{
  "n_layer": 13,
  "d_model": 256,
  "vocab_size": 4096,
  "activation": "tanh_gelu",
  "norm": "layernorm",
  "norm_place": "pre",
  "tie_embeddings": true,
  "parallel_block": false,
  "init_std_up": 0.0208,
  "lr_mult_qkv": 0.4,
  "warmup_steps": 200,
  "decay_shape": "linear",
  "seq_len": 512,
  "z_loss": 0.0001,
  "dataset": "wikipedia_en"
}
MLP neurons of a small language model. Each row is named by its layer, matrix (up: input weights) and neuron, and shows model dimensions 144-207. Each number is 50 + 10 x the weight over its row's rms, rounded and kept within 0 to 99.
Before each neuron's rows, "fires on" lists the tokens most often at its 100 highest values on Wikipedia text that the model never trained on. A number after a token or word is its count.

fires on: " of" 24, "-" 14, "f" 9, "p" 7, "if" 4
L6.up898:49 49 60 64 47 38 44 58 34 47 62 63 57 59 55 31 36 48 19 46 69 52 51 56 54 45 45 43 48 53 51 51 51 46 47 39 49 63 53 45 57 49 43 66 40 55 54 34 38 53 45 47 34 62 45 51 44 50 60 34 42 32 56 69

fires on: "2" 40, " " 18, "3" 12, "1" 9, "5" 6
L10.up129:56 49 59 37 55 51 50 45 49 55 40 43 45 62 47 55 47 50 64 63 63 59 52 54 39 62 62 54 42 45 43 40 41 38 50 52 57 63 40 33 65 44 56 46 42 59 61 37 43 61 57 61 59 62 46 51 58 42 64 43 56 57 35 59

fires on: "1" 19, "2" 18, "." 15, "3" 13, "7" 8, "-" 5
L10.up364:43 48 50 45 59 53 52 45 35 43 46 42 49 55 60 52 62 54 56 62 54 56 63 51 43 45 49 54 44 27 56 60 61 48 60 41 54 50 40 35 61 41 48 76 49 47 38 51 39 55 65 72 59 48 45 48 66 49 74 40 51 45 56 64

fires on: " to" 15, " his" 12, " her" 12, " the" 9, "as" 9, "ar" 5
L8.up869:45 50 39 46 41 57 56 42 41 47 62 70 55 58 50 49 43 50 34 57 49 38 48 38 40 34 43 49 61 57 50 60 58 49 50 50 37 44 49 43 45 65 59 76 34 62 63 51 59 66 57 44 49 58 46 53 52 40 67 42 54 60 55 42

fires on: " |" 36, "," 21, ")," 17, ";" 9, " coach" 4
L5.up591:56 58 46 47 74 64 49 47 28 48 39 61 50 45 50 42 51 35 48 62 32 44 57 55 58 55 54 57 44 48 38 55 55 46 55 61 53 61 47 40 34 54 47 57 27 55 52 63 44 28 49 55 49 57 50 59 55 41 45 33 43 50 54 51

fires on: "p" 16, " s" 13, " p" 12, " sp" 11, " prop" 7, " B" 5
L3.up585:71 52 60 55 74 41 58 72 51 39 50 57 50 47 51 66 51 61 53 62 42 47 32 80 48 54 62 51 50 53 56 57 42 52 59 42 43 44 53 45 48 40 45 45 40 50 60 62 42 34 50 52 54 36 50 49 62 45 70 65 45 35 38 42

fires on: " C" 12, "c" 10, "C" 9, " trans" 9, " comm" 8, " rec" 5
L10.up337:48 34 51 48 52 45 27 50 48 40 45 54 42 39 50 66 58 60 40 48 61 46 46 63 33 61 44 54 65 34 56 49 51 30 47 50 40 42 44 46 42 41 57 61 27 56 47 80 57 45 52 65 45 39 45 56 43 48 44 53 53 53 54 45

fires on: "-" 51, " (" 17, "/" 8, "," 8, "–" 4
L8.up181:54 70 51 69 38 51 46 50 32 50 46 55 48 57 42 51 41 50 60 61 66 52 39 23 24 38 45 54 60 59 40 51 33 32 27 69 48 45 65 56 58 52 41 58 45 63 63 51 44 56 44 33 46 48 59 28 55 44 65 41 41 44 58 45

fires on: "." 57, "," 23, " (" 5, "-" 5
L8.up702:51 52 38 50 61 42 61 57 45 36 70 59 62 56 59 60 46 51 52 50 42 42 38 43 47 59 46 50 37 54 63 67 58 40 34 52 55 48 65 50 53 45 48 51 50 57 53 63 37 48 34 64 48 43 50 53 59 44 59 71 63 42 57 43

fires on: " |" 61, ":" 21, ";" 11, "ensity" 4
L3.up265:54 37 48 40 62 61 50 17 56 69 39 58 57 47 50 60 41 57 56 45 62 51 40 43 45 48 55 36 65 65 51 55 42 75 56 50 54 46 42 44 53 64 33 51 55 57 55 68 56 63 41 58 56 59 59 65 57 58 25 59 58 55 45 57

fires on: " of" 18, "ult" 9, "on" 7, "ol" 6, "w" 5, "ar" 5
L6.up316:51 59 50 43 47 48 54 57 59 26 40 52 51 50 53 55 43 65 44 55 41 46 42 40 71 42 47 61 47 40 61 66 46 37 65 57 36 38 62 53 45 42 58 36 37 46 47 52 61 64 44 60 55 57 49 47 40 26 53 41 45 34 46 51

fires on: "." 92, ":" 4
L3.up946:57 48 52 61 40 45 50 59 34 45 47 54 54 62 59 58 54 48 33 56 35 61 54 43 39 69 53 62 50 46 50 61 59 44 74 43 68 26 60 42 57 25 36 65 46 52 38 48 36 33 47 51 42 44 60 46 47 40 39 67 57 52 50 33

fires on: "." 88, "-" 6
L5.up282:54 48 45 51 66 59 56 49 65 29 52 67 66 43 58 67 33 66 55 43 40 55 57 55 57 61 44 41 64 63 61 71 51 32 45 52 45 59 52 45 38 66 47 57 54 55 59 52 58 55 40 59 70 53 56 65 47 49 49 47 48 37 58 47

fires on: ":" 25, "." 11, " the" 11, " |" 10, "," 7, "in" 6
L5.up911:57 35 54 49 53 40 69 29 38 61 58 62 41 52 41 48 53 63 53 49 44 57 61 56 50 49 61 45 43 51 39 37 54 35 45 54 43 41 46 59 58 57 48 48 50 47 46 43 45 75 37 46 49 48 58 44 44 54 55 49 50 54 53 56

fires on: " an" 89, " (" 5
L10.up301:55 42 55 42 46 51 57 51 42 41 60 53 61 47 44 61 48 52 64 45 57 54 36 60 48 25 65 59 48 54 56 34 51 43 43 55 34 52 42 54 49 33 39 44 40 56 54 50 50 34 44 64 54 42 47 45 60 42 64 49 64 56 60 46

fires on: "or" 60, "re" 14, "ro" 6, "r" 5
L7.up496:52 48 61 69 52 48 51 57 61 45 52 31 64 54 46 44 48 52 54 49 37 40 53 37 40 43 46 66 60 27 45 47 41 50 41 72 34 55 44 48 59 59 44 49 52 71 32 51 34 42 57 59 50 51 51 24 51 50 51 50 59 56 35 44

fires on: "D" 27, "3" 8, "-" 7, "c" 6, "2" 6, "ag" 4
L6.up849:38 60 37 57 27 51 55 44 49 52 49 43 53 42 33 69 56 41 62 61 53 66 47 53 67 48 42 49 47 42 29 62 48 48 55 41 45 47 35 40 42 57 24 44 49 62 50 50 55 48 59 77 52 45 35 42 40 43 53 73 57 57 55 46

fires on: " of" 24, "-" 17, "0" 12, "," 4, "m" 4, " and" 4
L8.up33:45 65 46 77 43 65 58 50 34 46 57 58 64 58 44 48 37 46 36 50 71 35 45 36 71 52 30 40 52 41 61 42 50 30 50 37 48 58 42 37 51 53 46 50 38 66 43 42 38 46 50 48 32 57 48 51 46 54 58 53 57 40 47 72

fires on: "ed" 22, "ing" 13, "s" 12, "es" 6
L7.up184:44 77 31 50 31 46 51 49 59 47 15 45 39 50 42 69 37 54 66 65 53 62 58 55 24 68 44 50 53 58 69 52 53 47 55 55 39 52 66 27 42 40 70 46 46 46 35 42 58 56 62 69 43 53 48 51 65 68 60 53 58 46 60 41

fires on: "i" 30, "li" 5, "a" 5, "eb" 5, " a" 5
L7.up258:52 41 38 48 45 52 55 61 43 58 68 52 46 73 53 47 37 52 41 50 38 59 47 49 42 40 54 53 48 66 59 61 50 46 47 47 65 38 56 45 49 40 38 65 61 36 59 65 45 39 47 49 48 43 45 38 44 44 54 54 35 65 40 69

fires on: " im" 20, " j" 13, "ip" 9, "8" 8, "9" 7, "ept" 6
L6.up946:59 75 55 52 43 44 51 68 45 26 59 44 47 37 46 37 52 58 52 44 40 31 36 42 51 56 36 36 44 56 51 46 67 52 60 53 31 31 44 51 61 45 46 66 59 58 55 46 58 47 59 45 44 56 55 64 39 43 51 70 55 62 53 31

fires on: "2" 32, " " 16, "9" 15, "1" 8, "0" 6, "it" 6
L5.up389:46 51 63 64 65 27 57 55 55 42 60 70 43 47 42 61 48 55 39 47 57 52 30 55 58 31 45 50 49 62 30 29 48 60 41 58 58 37 46 58 38 49 46 54 49 46 52 53 49 54 54 59 49 57 50 41 46 59 48 46 49 71 52 54

fires on: " " 45, "," 12, "2" 8, "5" 7
L7.up606:50 46 51 29 47 61 64 49 34 47 40 66 47 57 44 55 42 51 56 54 38 64 64 31 50 54 50 37 48 47 53 56 56 49 49 60 50 53 38 41 55 59 60 44 41 53 59 29 38 65 62 68 47 44 39 38 49 56 48 50 53 51 49 53

fires on: " ev" 11, "os" 9, "s" 9, "S" 8, " res" 7, " Res" 7
L10.up842:58 52 47 34 32 58 41 73 51 44 55 48 44 56 34 52 53 47 50 45 43 32 52 50 50 53 36 52 47 53 58 45 48 50 71 54 45 61 45 51 54 62 42 40 39 64 36 33 52 46 38 60 57 55 43 57 50 50 48 49 39 55 36 37

fires on: "," 41, "or" 7, ":" 6, "as" 5, " |" 4, "l" 4
L5.up390:54 49 71 60 53 29 51 34 37 48 72 45 61 47 43 35 61 60 51 57 48 52 51 41 63 54 61 43 41 54 51 57 49 43 42 52 49 38 47 40 39 43 45 51 46 59 52 54 40 59 37 43 60 53 50 40 59 49 55 42 56 55 44 61

fires on: " of" 38, " other" 9, "ing" 7, " some" 5, "at" 4, " few" 4
L6.up493:36 64 46 55 47 46 44 53 43 54 51 32 49 57 68 42 39 40 55 72 33 51 57 48 63 41 59 39 49 49 35 56 58 48 32 52 49 44 37 41 52 50 50 43 60 54 45 47 40 68 39 59 59 43 47 58 47 41 68 45 58 48 52 56

fires on: ":" 31, "8" 7, "6" 6, " |" 6, "5" 6, "," 5
L3.up222:57 41 41 35 64 49 59 45 56 68 38 39 48 56 47 55 60 61 63 63 59 50 36 54 59 46 63 40 48 44 48 44 50 46 50 57 35 50 42 51 49 55 32 52 48 54 59 70 55 72 67 36 59 39 64 44 54 62 45 52 53 40 57 68

fires on: "C" 33, " inc" 12, "c" 11, " disc" 5, " rec" 5, " at" 5
L7.up138:56 38 40 31 35 37 57 34 52 47 48 58 43 61 44 48 48 61 47 60 47 58 53 47 37 57 57 52 48 43 58 63 53 34 52 56 37 45 50 61 42 53 52 35 38 65 40 66 53 39 53 45 45 52 56 59 35 43 44 46 36 55 50 41

fires on: "-" 33, "ir" 7, "am" 6, "us" 5
L8.up230:47 43 53 53 41 65 63 35 48 56 39 56 27 37 51 63 50 40 56 52 44 47 43 49 46 39 60 49 48 43 57 43 41 47 43 68 46 49 41 54 57 58 52 61 42 60 60 55 45 44 40 56 42 55 49 33 60 53 54 44 57 56 64 51

fires on: " w" 25, " inc" 7, " inv" 7, " un" 6, " sp" 6
L8.up178:78 52 54 63 55 44 50 51 62 59 46 69 49 26 41 39 61 55 54 55 62 65 46 58 48 49 57 49 57 55 55 47 61 49 50 48 64 46 55 59 38 46 34 77 49 60 43 63 36 58 40 70 48 64 32 65 44 42 29 48 55 63 50 47

fires on: " J" 27, ":" 21, "2" 13
L10.up610:37 50 53 46 59 75 60 45 36 79 43 72 40 56 57 35 33 60 65 63 45 65 63 52 56 54 47 58 63 36 46 46 53 47 38 50 56 29 40 41 60 50 52 46 58 48 65 48 55 53 53 54 52 55 48 50 42 48 52 45 46 45 45 39

fires on: "a" 44, "i" 10, "h" 9, "ra" 5, "t" 5, "7" 4
L7.up354:55 48 53 65 36 58 48 44 35 45 70 48 43 78 53 44 47 62 42 63 35 53 43 38 51 44 29 54 47 39 45 65 57 31 53 44 58 42 47 43 52 40 47 62 39 51 61 36 32 45 64 44 37 44 51 51 39 48 62 48 52 55 72 48

fires on: " m" 40, "olog" 5, " player" 5, "cher" 4, "ver" 4, " song" 4
L6.up124:65 35 43 50 35 55 46 47 62 41 44 53 42 47 45 70 53 35 46 60 49 48 67 57 56 53 38 56 43 49 31 51 38 53 48 56 43 74 34 52 38 45 65 68 58 56 38 54 62 41 49 54 37 54 48 36 41 55 48 33 64 57 42 47

fires on: "." 82, ":" 7, "ib" 5
L3.up215:58 49 53 41 40 58 47 75 40 38 43 79 54 60 56 43 64 48 15 51 25 69 49 35 46 57 42 51 65 60 42 54 64 47 59 46 40 49 47 60 69 48 47 66 58 53 59 46 53 32 27 53 52 50 63 61 41 38 46 63 45 45 64 51

fires on: "0" 14, "e" 12, "h" 7, "an" 6, "al" 6, "nd" 6
L5.up1022:65 44 28 47 78 54 48 47 50 48 52 39 52 55 54 35 45 58 43 39 38 27 49 49 65 43 43 54 49 45 36 33 46 41 46 47 57 49 51 60 37 57 50 52 35 44 55 55 37 57 36 57 49 62 47 66 57 57 53 53 54 50 36 61

fires on: "," 57, "2" 13, "0" 7, "1" 6, " October" 4
L3.up246:61 47 46 33 58 55 40 45 49 54 60 43 51 50 44 52 67 45 51 58 44 55 40 64 67 43 62 37 57 39 36 49 59 57 43 63 46 60 55 42 40 46 36 47 45 47 47 63 48 48 59 49 58 43 46 63 45 40 65 41 54 42 44 47

fires on: " (" 48, "–" 25, "-" 22
L7.up666:50 42 46 58 41 59 57 42 39 36 46 59 39 56 47 39 63 42 71 61 78 57 37 48 48 43 51 52 59 36 44 58 54 40 36 55 37 46 59 30 54 40 36 49 57 48 41 39 62 62 61 67 47 42 63 29 58 52 55 60 55 48 64 51

fires on: " an" 94
L10.up285:59 44 43 49 44 47 61 65 31 30 51 46 50 31 32 60 59 47 39 53 65 35 36 50 55 50 54 67 62 62 51 49 62 49 43 59 53 47 60 60 41 47 38 38 47 52 42 53 76 32 37 60 40 40 47 46 57 51 60 75 63 43 44 43

fires on: " C" 33, " d" 23, " D" 16, " A" 16
L7.up1005:33 25 46 63 49 74 38 42 36 52 55 37 23 48 53 44 54 54 41 54 39 49 52 56 38 64 28 46 57 57 26 56 54 30 43 62 62 57 26 35 35 52 38 38 42 63 48 63 53 57 38 55 42 52 52 57 50 49 73 41 50 32 65 56

fires on: "l" 18, "-" 11, "f" 10, "vers" 6, "st" 6
L8.up3:39 38 36 54 55 65 72 53 45 39 52 55 42 56 28 59 45 33 46 57 61 50 39 40 46 35 48 44 66 50 48 57 55 36 36 58 59 44 57 24 38 46 51 58 54 55 45 58 62 52 31 31 43 34 63 36 51 47 45 37 56 46 55 63

fires on: "3" 20, "7" 11, "4" 8, "2" 8, "5" 7, "erg" 6
L3.up618:50 59 41 51 64 61 41 53 31 48 41 51 48 61 63 43 49 49 78 49 58 56 35 33 56 44 53 50 54 50 28 53 48 53 63 62 64 58 29 54 51 54 52 25 55 48 54 60 36 39 67 54 57 46 34 35 31 38 74 31 59 54 36 46

fires on: " " 35, "1" 23, "2" 11, "3" 9, " T" 6, " B" 5
L5.up458:53 58 50 50 69 57 55 41 60 43 45 47 38 56 44 33 49 49 71 59 55 74 35 37 52 56 55 56 53 42 29 55 31 51 44 50 50 27 49 46 49 35 54 39 49 63 41 68 49 43 48 75 38 45 44 44 47 40 57 42 60 38 42 39

fires on: "ing" 14, " and" 11, "b" 8, "c" 6, "oring" 6, " sc" 5
L6.up21:38 61 57 39 65 68 48 64 50 29 57 44 70 56 41 36 59 43 51 47 60 53 48 51 58 47 34 59 38 45 56 47 58 53 52 38 45 46 50 48 37 52 48 40 24 39 41 55 45 44 25 51 45 61 55 70 41 61 48 51 55 47 47 50

fires on: "-" 85, " o" 7
L3.up882:62 72 63 61 34 64 54 65 44 52 37 50 39 57 63 48 51 37 72 62 69 49 42 58 41 51 36 42 60 42 37 70 47 47 40 62 41 52 52 51 51 63 34 42 44 58 31 49 49 67 45 41 34 68 52 54 57 45 52 50 43 50 60 52

fires on: "ter" 17, " High" 8, " Gu" 8, "-" 8, " Act" 8, "ist" 6
L3.up667:54 41 57 33 55 50 44 38 39 50 63 57 60 37 51 40 52 39 70 43 63 52 53 65 47 47 50 63 52 38 53 51 32 68 43 61 20 54 44 56 55 35 47 44 63 49 46 49 66 52 58 56 46 37 56 49 45 51 50 48 41 51 62 54

fires on: "," 25, " |" 18, "3" 9, "0" 9, "5" 7, "8" 7
L7.up812:61 41 58 50 53 35 56 27 48 45 38 61 49 48 38 61 58 35 52 40 40 62 26 31 59 60 39 60 40 48 40 45 50 38 49 55 37 41 22 39 53 61 53 63 38 48 64 66 61 61 61 48 60 54 47 52 51 63 36 63 44 50 60 55

fires on: " and" 19, "-" 12, " N" 11, " c" 11, " C" 9, " by" 6
L10.up721:60 52 58 44 44 60 68 39 45 45 45 64 47 53 49 50 41 40 42 61 57 53 58 66 54 52 59 59 60 32 48 64 37 64 53 56 53 46 43 52 45 41 38 58 45 56 50 59 33 33 46 53 41 42 28 57 54 53 56 69 48 47 54 52

fires on: "l" 27, " of" 19, "if" 7, "lin" 6, " a" 5
L5.up580:53 66 52 65 52 50 72 46 35 44 54 46 48 47 51 39 36 44 52 42 71 40 51 54 37 59 65 53 29 44 44 48 52 43 46 57 40 62 54 34 50 50 67 63 46 59 53 49 40 48 40 60 44 57 41 45 43 52 46 32 60 53 64 62

fires on: "1" 19, "c" 16, "C" 15, "9" 13, " C" 9
L10.up62:43 41 48 47 56 56 49 48 56 46 47 51 42 45 45 48 47 55 24 49 38 58 47 71 43 62 79 52 54 33 46 49 60 33 50 41 37 55 54 50 36 56 52 38 47 42 40 81 42 55 43 51 51 54 47 56 45 55 43 53 41 43 49 51

fires on: "s" 31, " comp" 9, "ants" 6, "em" 5
L6.up517:49 64 47 37 42 55 44 50 50 47 68 49 53 38 48 64 62 57 47 54 59 53 66 63 36 51 64 60 56 40 41 26 50 50 60 60 57 57 52 43 53 43 49 50 36 52 39 55 21 35 54 62 52 44 66 51 57 45 47 52 26 24 45 64

fires on: "b" 17, " of" 10, " the" 10, " and" 7, "ign" 4, "eb" 4
L7.up149:43 47 58 44 47 53 52 61 58 53 62 55 53 49 22 49 57 34 49 34 50 59 43 55 63 43 67 41 22 35 45 36 33 53 59 34 50 53 51 38 31 48 52 53 42 33 60 55 56 55 46 52 50 48 45 63 44 50 57 56 38 49 67 66

fires on: " un" 52, "-" 34, " " 4
L3.up516:53 46 62 47 46 69 55 42 61 60 57 61 43 39 41 50 42 53 66 54 42 60 61 65 71 44 64 50 61 42 44 55 57 60 34 50 44 43 43 59 57 42 48 53 48 61 53 59 39 49 40 43 37 58 33 53 50 50 31 44 52 46 50 36

fires on: " (" 47, " l" 13, " L" 8, " \"" 8
L10.up759:61 46 47 52 59 53 48 66 53 45 47 51 41 69 46 52 50 50 54 60 55 53 40 62 51 53 43 39 30 43 49 32 55 56 58 64 58 53 52 48 51 40 55 42 45 61 52 26 51 36 43 55 55 47 55 53 55 33 53 54 50 43 51 55

fires on: "4" 10, "or" 9, "al" 9, "8" 9, " cor" 9, "om" 9
L10.up99:39 48 42 48 65 69 48 55 57 51 53 57 55 54 37 32 36 69 53 53 31 56 72 51 52 54 56 60 62 45 39 51 58 38 30 66 49 58 62 49 63 39 39 60 42 38 38 55 40 60 48 57 50 53 70 56 52 42 69 56 26 48 55 54

fires on: "," 40, "-" 10, " " 4, " film" 4
L8.up248:63 36 62 51 30 53 47 53 39 60 45 60 56 63 68 55 41 54 47 52 52 52 38 49 50 39 40 38 66 57 64 51 55 37 49 66 53 37 47 42 63 39 44 50 29 55 37 61 57 39 54 52 55 39 71 27 58 34 47 50 59 35 53 53

fires on: " comp" 15, "BA" 13, "board" 9, " total" 7, "CA" 6, "P" 5
L3.up460:55 44 31 48 46 39 53 49 37 48 49 57 49 43 28 67 45 64 56 42 49 58 42 52 62 67 59 49 32 39 70 69 56 47 47 63 35 58 43 48 53 60 45 68 54 33 62 69 38 46 63 23 44 50 56 41 49 54 43 40 62 67 47 46

fires on: "." 27, "ir" 12, "ol" 8, "ar" 8
L8.up312:62 40 43 46 65 56 67 59 77 40 42 57 54 58 63 74 57 63 37 64 44 59 58 43 49 62 38 50 49 42 69 62 47 25 52 54 47 58 55 44 56 33 42 68 45 48 51 52 38 44 48 64 46 41 51 45 40 47 70 43 48 50 46 63

fires on: "es" 15, " served" 12, "s" 9, "ed" 9, " serv" 7, " described" 7
L5.up457:51 58 45 48 29 37 47 63 31 48 39 47 39 45 52 33 47 52 61 43 69 53 42 38 28 54 50 67 57 48 54 44 60 52 47 33 35 72 49 46 79 39 68 57 39 70 46 55 59 55 49 57 40 35 47 55 52 52 47 60 70 52 53 43

fires on: "0" 23, "2" 23, "." 19, "6" 9, "8" 6
L10.up557:50 40 56 38 60 65 48 67 58 55 45 40 69 42 56 62 56 45 45 42 70 57 47 52 44 56 65 50 67 45 58 58 47 37 49 39 47 45 39 34 56 43 35 65 65 50 49 42 47 46 56 66 58 44 54 45 50 54 62 54 40 46 65 43

fires on: "it" 20, "ing" 19, "ib" 8, " of" 8, " power" 6
L3.up11:48 54 51 51 42 51 40 67 44 39 60 76 44 56 58 35 63 41 44 56 30 50 43 51 50 58 56 55 63 59 62 64 61 47 39 40 45 46 62 41 45 56 66 57 43 29 63 42 46 42 34 46 57 38 59 62 47 56 46 57 34 54 38 51

fires on: " (" 57, "," 26, "—" 6, " (\"" 6, "-" 4
L10.up295:61 63 63 51 32 56 65 39 33 35 36 58 66 66 49 57 47 55 61 48 49 48 51 42 34 42 49 52 57 47 48 42 48 47 35 54 46 37 44 49 51 41 55 56 61 46 34 67 39 52 47 57 30 55 50 40 56 47 49 41 55 34 48 47

fires on: "th" 53, " And" 15, "nd" 15, " Th" 5
L3.up742:32 51 49 43 63 58 51 62 40 64 55 59 43 42 55 48 65 58 36 52 47 23 48 62 29 52 43 32 33 56 59 53 42 49 60 55 55 50 61 46 59 45 42 42 46 50 69 42 41 44 62 67 37 55 44 68 41 51 65 47 58 65 25 47

fires on: "==" 50, "===" 13, "|---|---|---|" 7
L10.up341:48 46 61 49 37 52 42 51 34 47 52 43 45 51 64 64 67 42 45 58 64 40 48 29 61 37 45 66 46 39 46 35 51 49 33 48 46 42 55 56 63 48 56 52 48 54 56 59 34 60 59 38 51 37 61 38 45 52 62 50 50 46 43 51

fires on: " cle" 15, "'" 11, " All" 9, "e" 8, "ne" 4, " Kn" 4
L7.up693:28 60 44 31 59 45 46 49 48 47 50 39 54 56 44 58 53 62 51 48 42 59 54 62 59 56 64 53 54 34 66 53 48 57 45 58 49 40 41 29 50 43 52 62 46 54 56 47 43 48 43 49 37 15 51 44 27 46 55 42 43 53 54 72

fires on: " he" 22, " o" 20, "aly" 6, "O" 5, "ro" 4, " O" 4
L6.up930:70 49 45 49 47 52 53 87 46 51 45 36 41 32 61 34 47 55 51 62 56 58 66 56 52 38 41 40 51 43 66 73 58 34 37 45 24 38 66 38 51 53 52 52 45 42 51 51 38 54 56 55 69 65 48 53 60 26 46 64 47 40 61 54

fires on: " a" 17, " is" 16, "=" 10, " The" 6, " was" 5, " Total" 5
L3.up154:52 32 48 62 59 61 53 52 49 43 32 63 65 44 52 54 51 48 47 47 50 42 55 49 61 44 53 55 49 41 45 39 54 46 49 55 45 51 52 63 37 48 25 44 59 60 48 62 20 59 61 52 53 42 43 44 53 46 37 68 34 44 49 51

fires on: ":" 23, "w" 15, " /" 13, " of" 9, "0" 8, " mi" 6
L5.up432:48 45 52 25 44 55 60 52 67 37 55 48 58 60 62 46 52 58 45 61 62 51 39 52 53 54 44 52 51 45 53 47 67 40 53 48 49 54 57 49 55 51 55 55 34 53 55 42 53 52 43 58 40 59 64 63 36 32 62 42 49 28 43 61

fires on: "-" 97
L3.up871:60 63 69 57 41 47 62 55 52 37 45 51 46 51 62 57 55 66 68 54 61 66 43 45 37 61 49 33 53 35 23 62 37 45 20 64 40 51 40 47 39 49 33 42 54 55 34 60 57 43 50 40 44 52 57 36 59 45 63 53 64 44 70 48

fires on: " |" 50, " of" 14, ":" 12
L10.up208:43 57 35 46 46 52 51 36 43 57 49 49 43 56 44 50 43 39 68 47 57 43 46 52 52 63 65 61 50 43 37 71 63 36 76 46 56 35 52 43 25 28 59 50 72 49 62 59 41 42 31 60 55 57 56 57 40 48 60 57 55 41 60 50

fires on: " a" 45, " was" 9, "b" 8, " b" 7, " were" 5
L10.up527:55 37 52 65 51 69 50 46 47 42 46 66 42 62 39 45 51 53 42 33 39 43 50 42 75 54 38 40 48 60 51 58 64 53 49 36 50 50 56 59 41 56 50 55 56 38 55 50 42 49 58 56 52 43 36 73 64 48 57 75 41 54 52 55

fires on: "." 42, "an" 23, "et" 9, "al" 7, "ans" 6, "pt" 4
L3.up195:66 49 54 51 37 49 53 57 47 34 44 50 58 39 44 49 59 50 35 31 40 49 52 32 36 56 50 45 42 62 55 62 55 51 48 64 52 40 42 44 51 50 39 59 50 45 53 45 45 50 41 54 62 49 52 46 58 38 58 56 24 46 67 53

fires on: " |" 31, "or" 16, "re" 10
L5.up435:53 56 53 53 40 44 58 58 44 41 60 35 30 47 56 38 42 61 47 43 45 40 47 46 53 38 41 35 53 40 58 55 50 42 47 76 46 58 38 43 45 68 30 52 73 70 38 53 54 52 58 52 48 58 57 44 55 39 65 40 41 64 45 53

fires on: "ing" 29, "s" 19, "ations" 9, "ed" 6, "ation" 5
L6.up817:51 63 57 58 42 58 37 48 50 34 37 46 45 58 65 62 59 58 42 49 37 59 46 48 42 45 51 46 44 61 51 46 35 58 57 73 55 59 57 44 52 48 54 49 39 38 55 48 56 34 58 54 46 33 47 60 51 57 47 52 60 47 54 28

fires on: " in" 25, " of" 11, ":" 6, "c" 6, " and" 6, "ret" 5
L8.up372:52 44 44 44 58 59 53 52 50 51 30 67 46 57 50 44 55 52 49 41 47 45 35 59 50 59 58 64 69 53 57 56 61 46 50 44 49 33 66 49 52 33 44 41 67 44 48 60 42 43 42 49 30 60 60 44 33 50 46 55 54 43 40 47

fires on: "9" 20, "8" 16, "ac" 6, "it" 6, "u" 5, "History" 5
L6.up400:56 56 42 54 61 39 48 59 62 47 61 43 51 43 43 35 35 43 37 43 38 59 43 41 57 40 43 36 42 50 44 45 70 48 46 55 51 32 38 59 43 51 56 57 50 57 60 58 62 27 53 56 43 41 50 46 40 48 46 60 37 56 57 71

fires on: "or" 26, "1" 13, "8" 9, "0" 7, "al" 5
L8.up889:55 60 56 46 54 48 27 51 54 51 51 35 43 59 57 57 47 54 59 59 36 54 68 71 60 51 40 53 47 44 50 38 63 56 56 59 43 63 65 43 54 39 46 54 36 51 44 38 48 51 64 57 55 55 57 56 54 38 59 38 29 45 52 49

fires on: "C" 31, "p" 9, "S" 9, "al" 6, " W" 5
L7.up307:54 46 51 46 57 44 51 66 49 59 47 34 51 54 44 40 56 65 49 70 59 58 64 37 37 49 57 60 44 65 42 42 48 42 60 38 60 55 27 62 58 49 66 58 34 68 40 54 38 35 50 39 66 38 43 51 52 46 55 68 58 44 57 47

fires on: "\n" 35, "In" 13, "m" 10, "p" 7, "===" 5, "M" 4
L3.up426:52 44 53 51 48 41 50 53 46 38 55 48 58 44 50 57 62 42 46 44 77 65 48 40 54 35 48 37 34 49 39 35 56 59 59 44 60 47 57 52 49 44 51 54 45 66 50 57 39 40 47 31 35 51 62 44 53 62 45 57 44 35 55 66

fires on: " e" 21, " le" 11, " ro" 9, " be" 8, " appro" 7
L10.up778:57 41 35 50 49 28 45 45 60 54 52 35 41 60 46 55 45 68 58 53 46 64 31 59 40 48 47 49 69 55 40 43 48 46 44 60 48 72 29 35 35 52 40 50 52 61 47 50 56 56 57 50 64 44 57 35 38 52 74 51 59 50 50 35

fires on: "," 38, "olf" 10, "ar" 10, " " 9, " |" 6, "gar" 4
L3.up374:54 57 46 56 51 62 47 43 41 47 53 57 68 24 42 42 39 65 43 68 55 36 54 38 65 50 46 49 35 49 49 48 66 54 57 69 63 39 54 62 46 52 58 55 45 52 63 55 48 40 32 54 81 65 57 54 55 47 58 30 61 45 56 45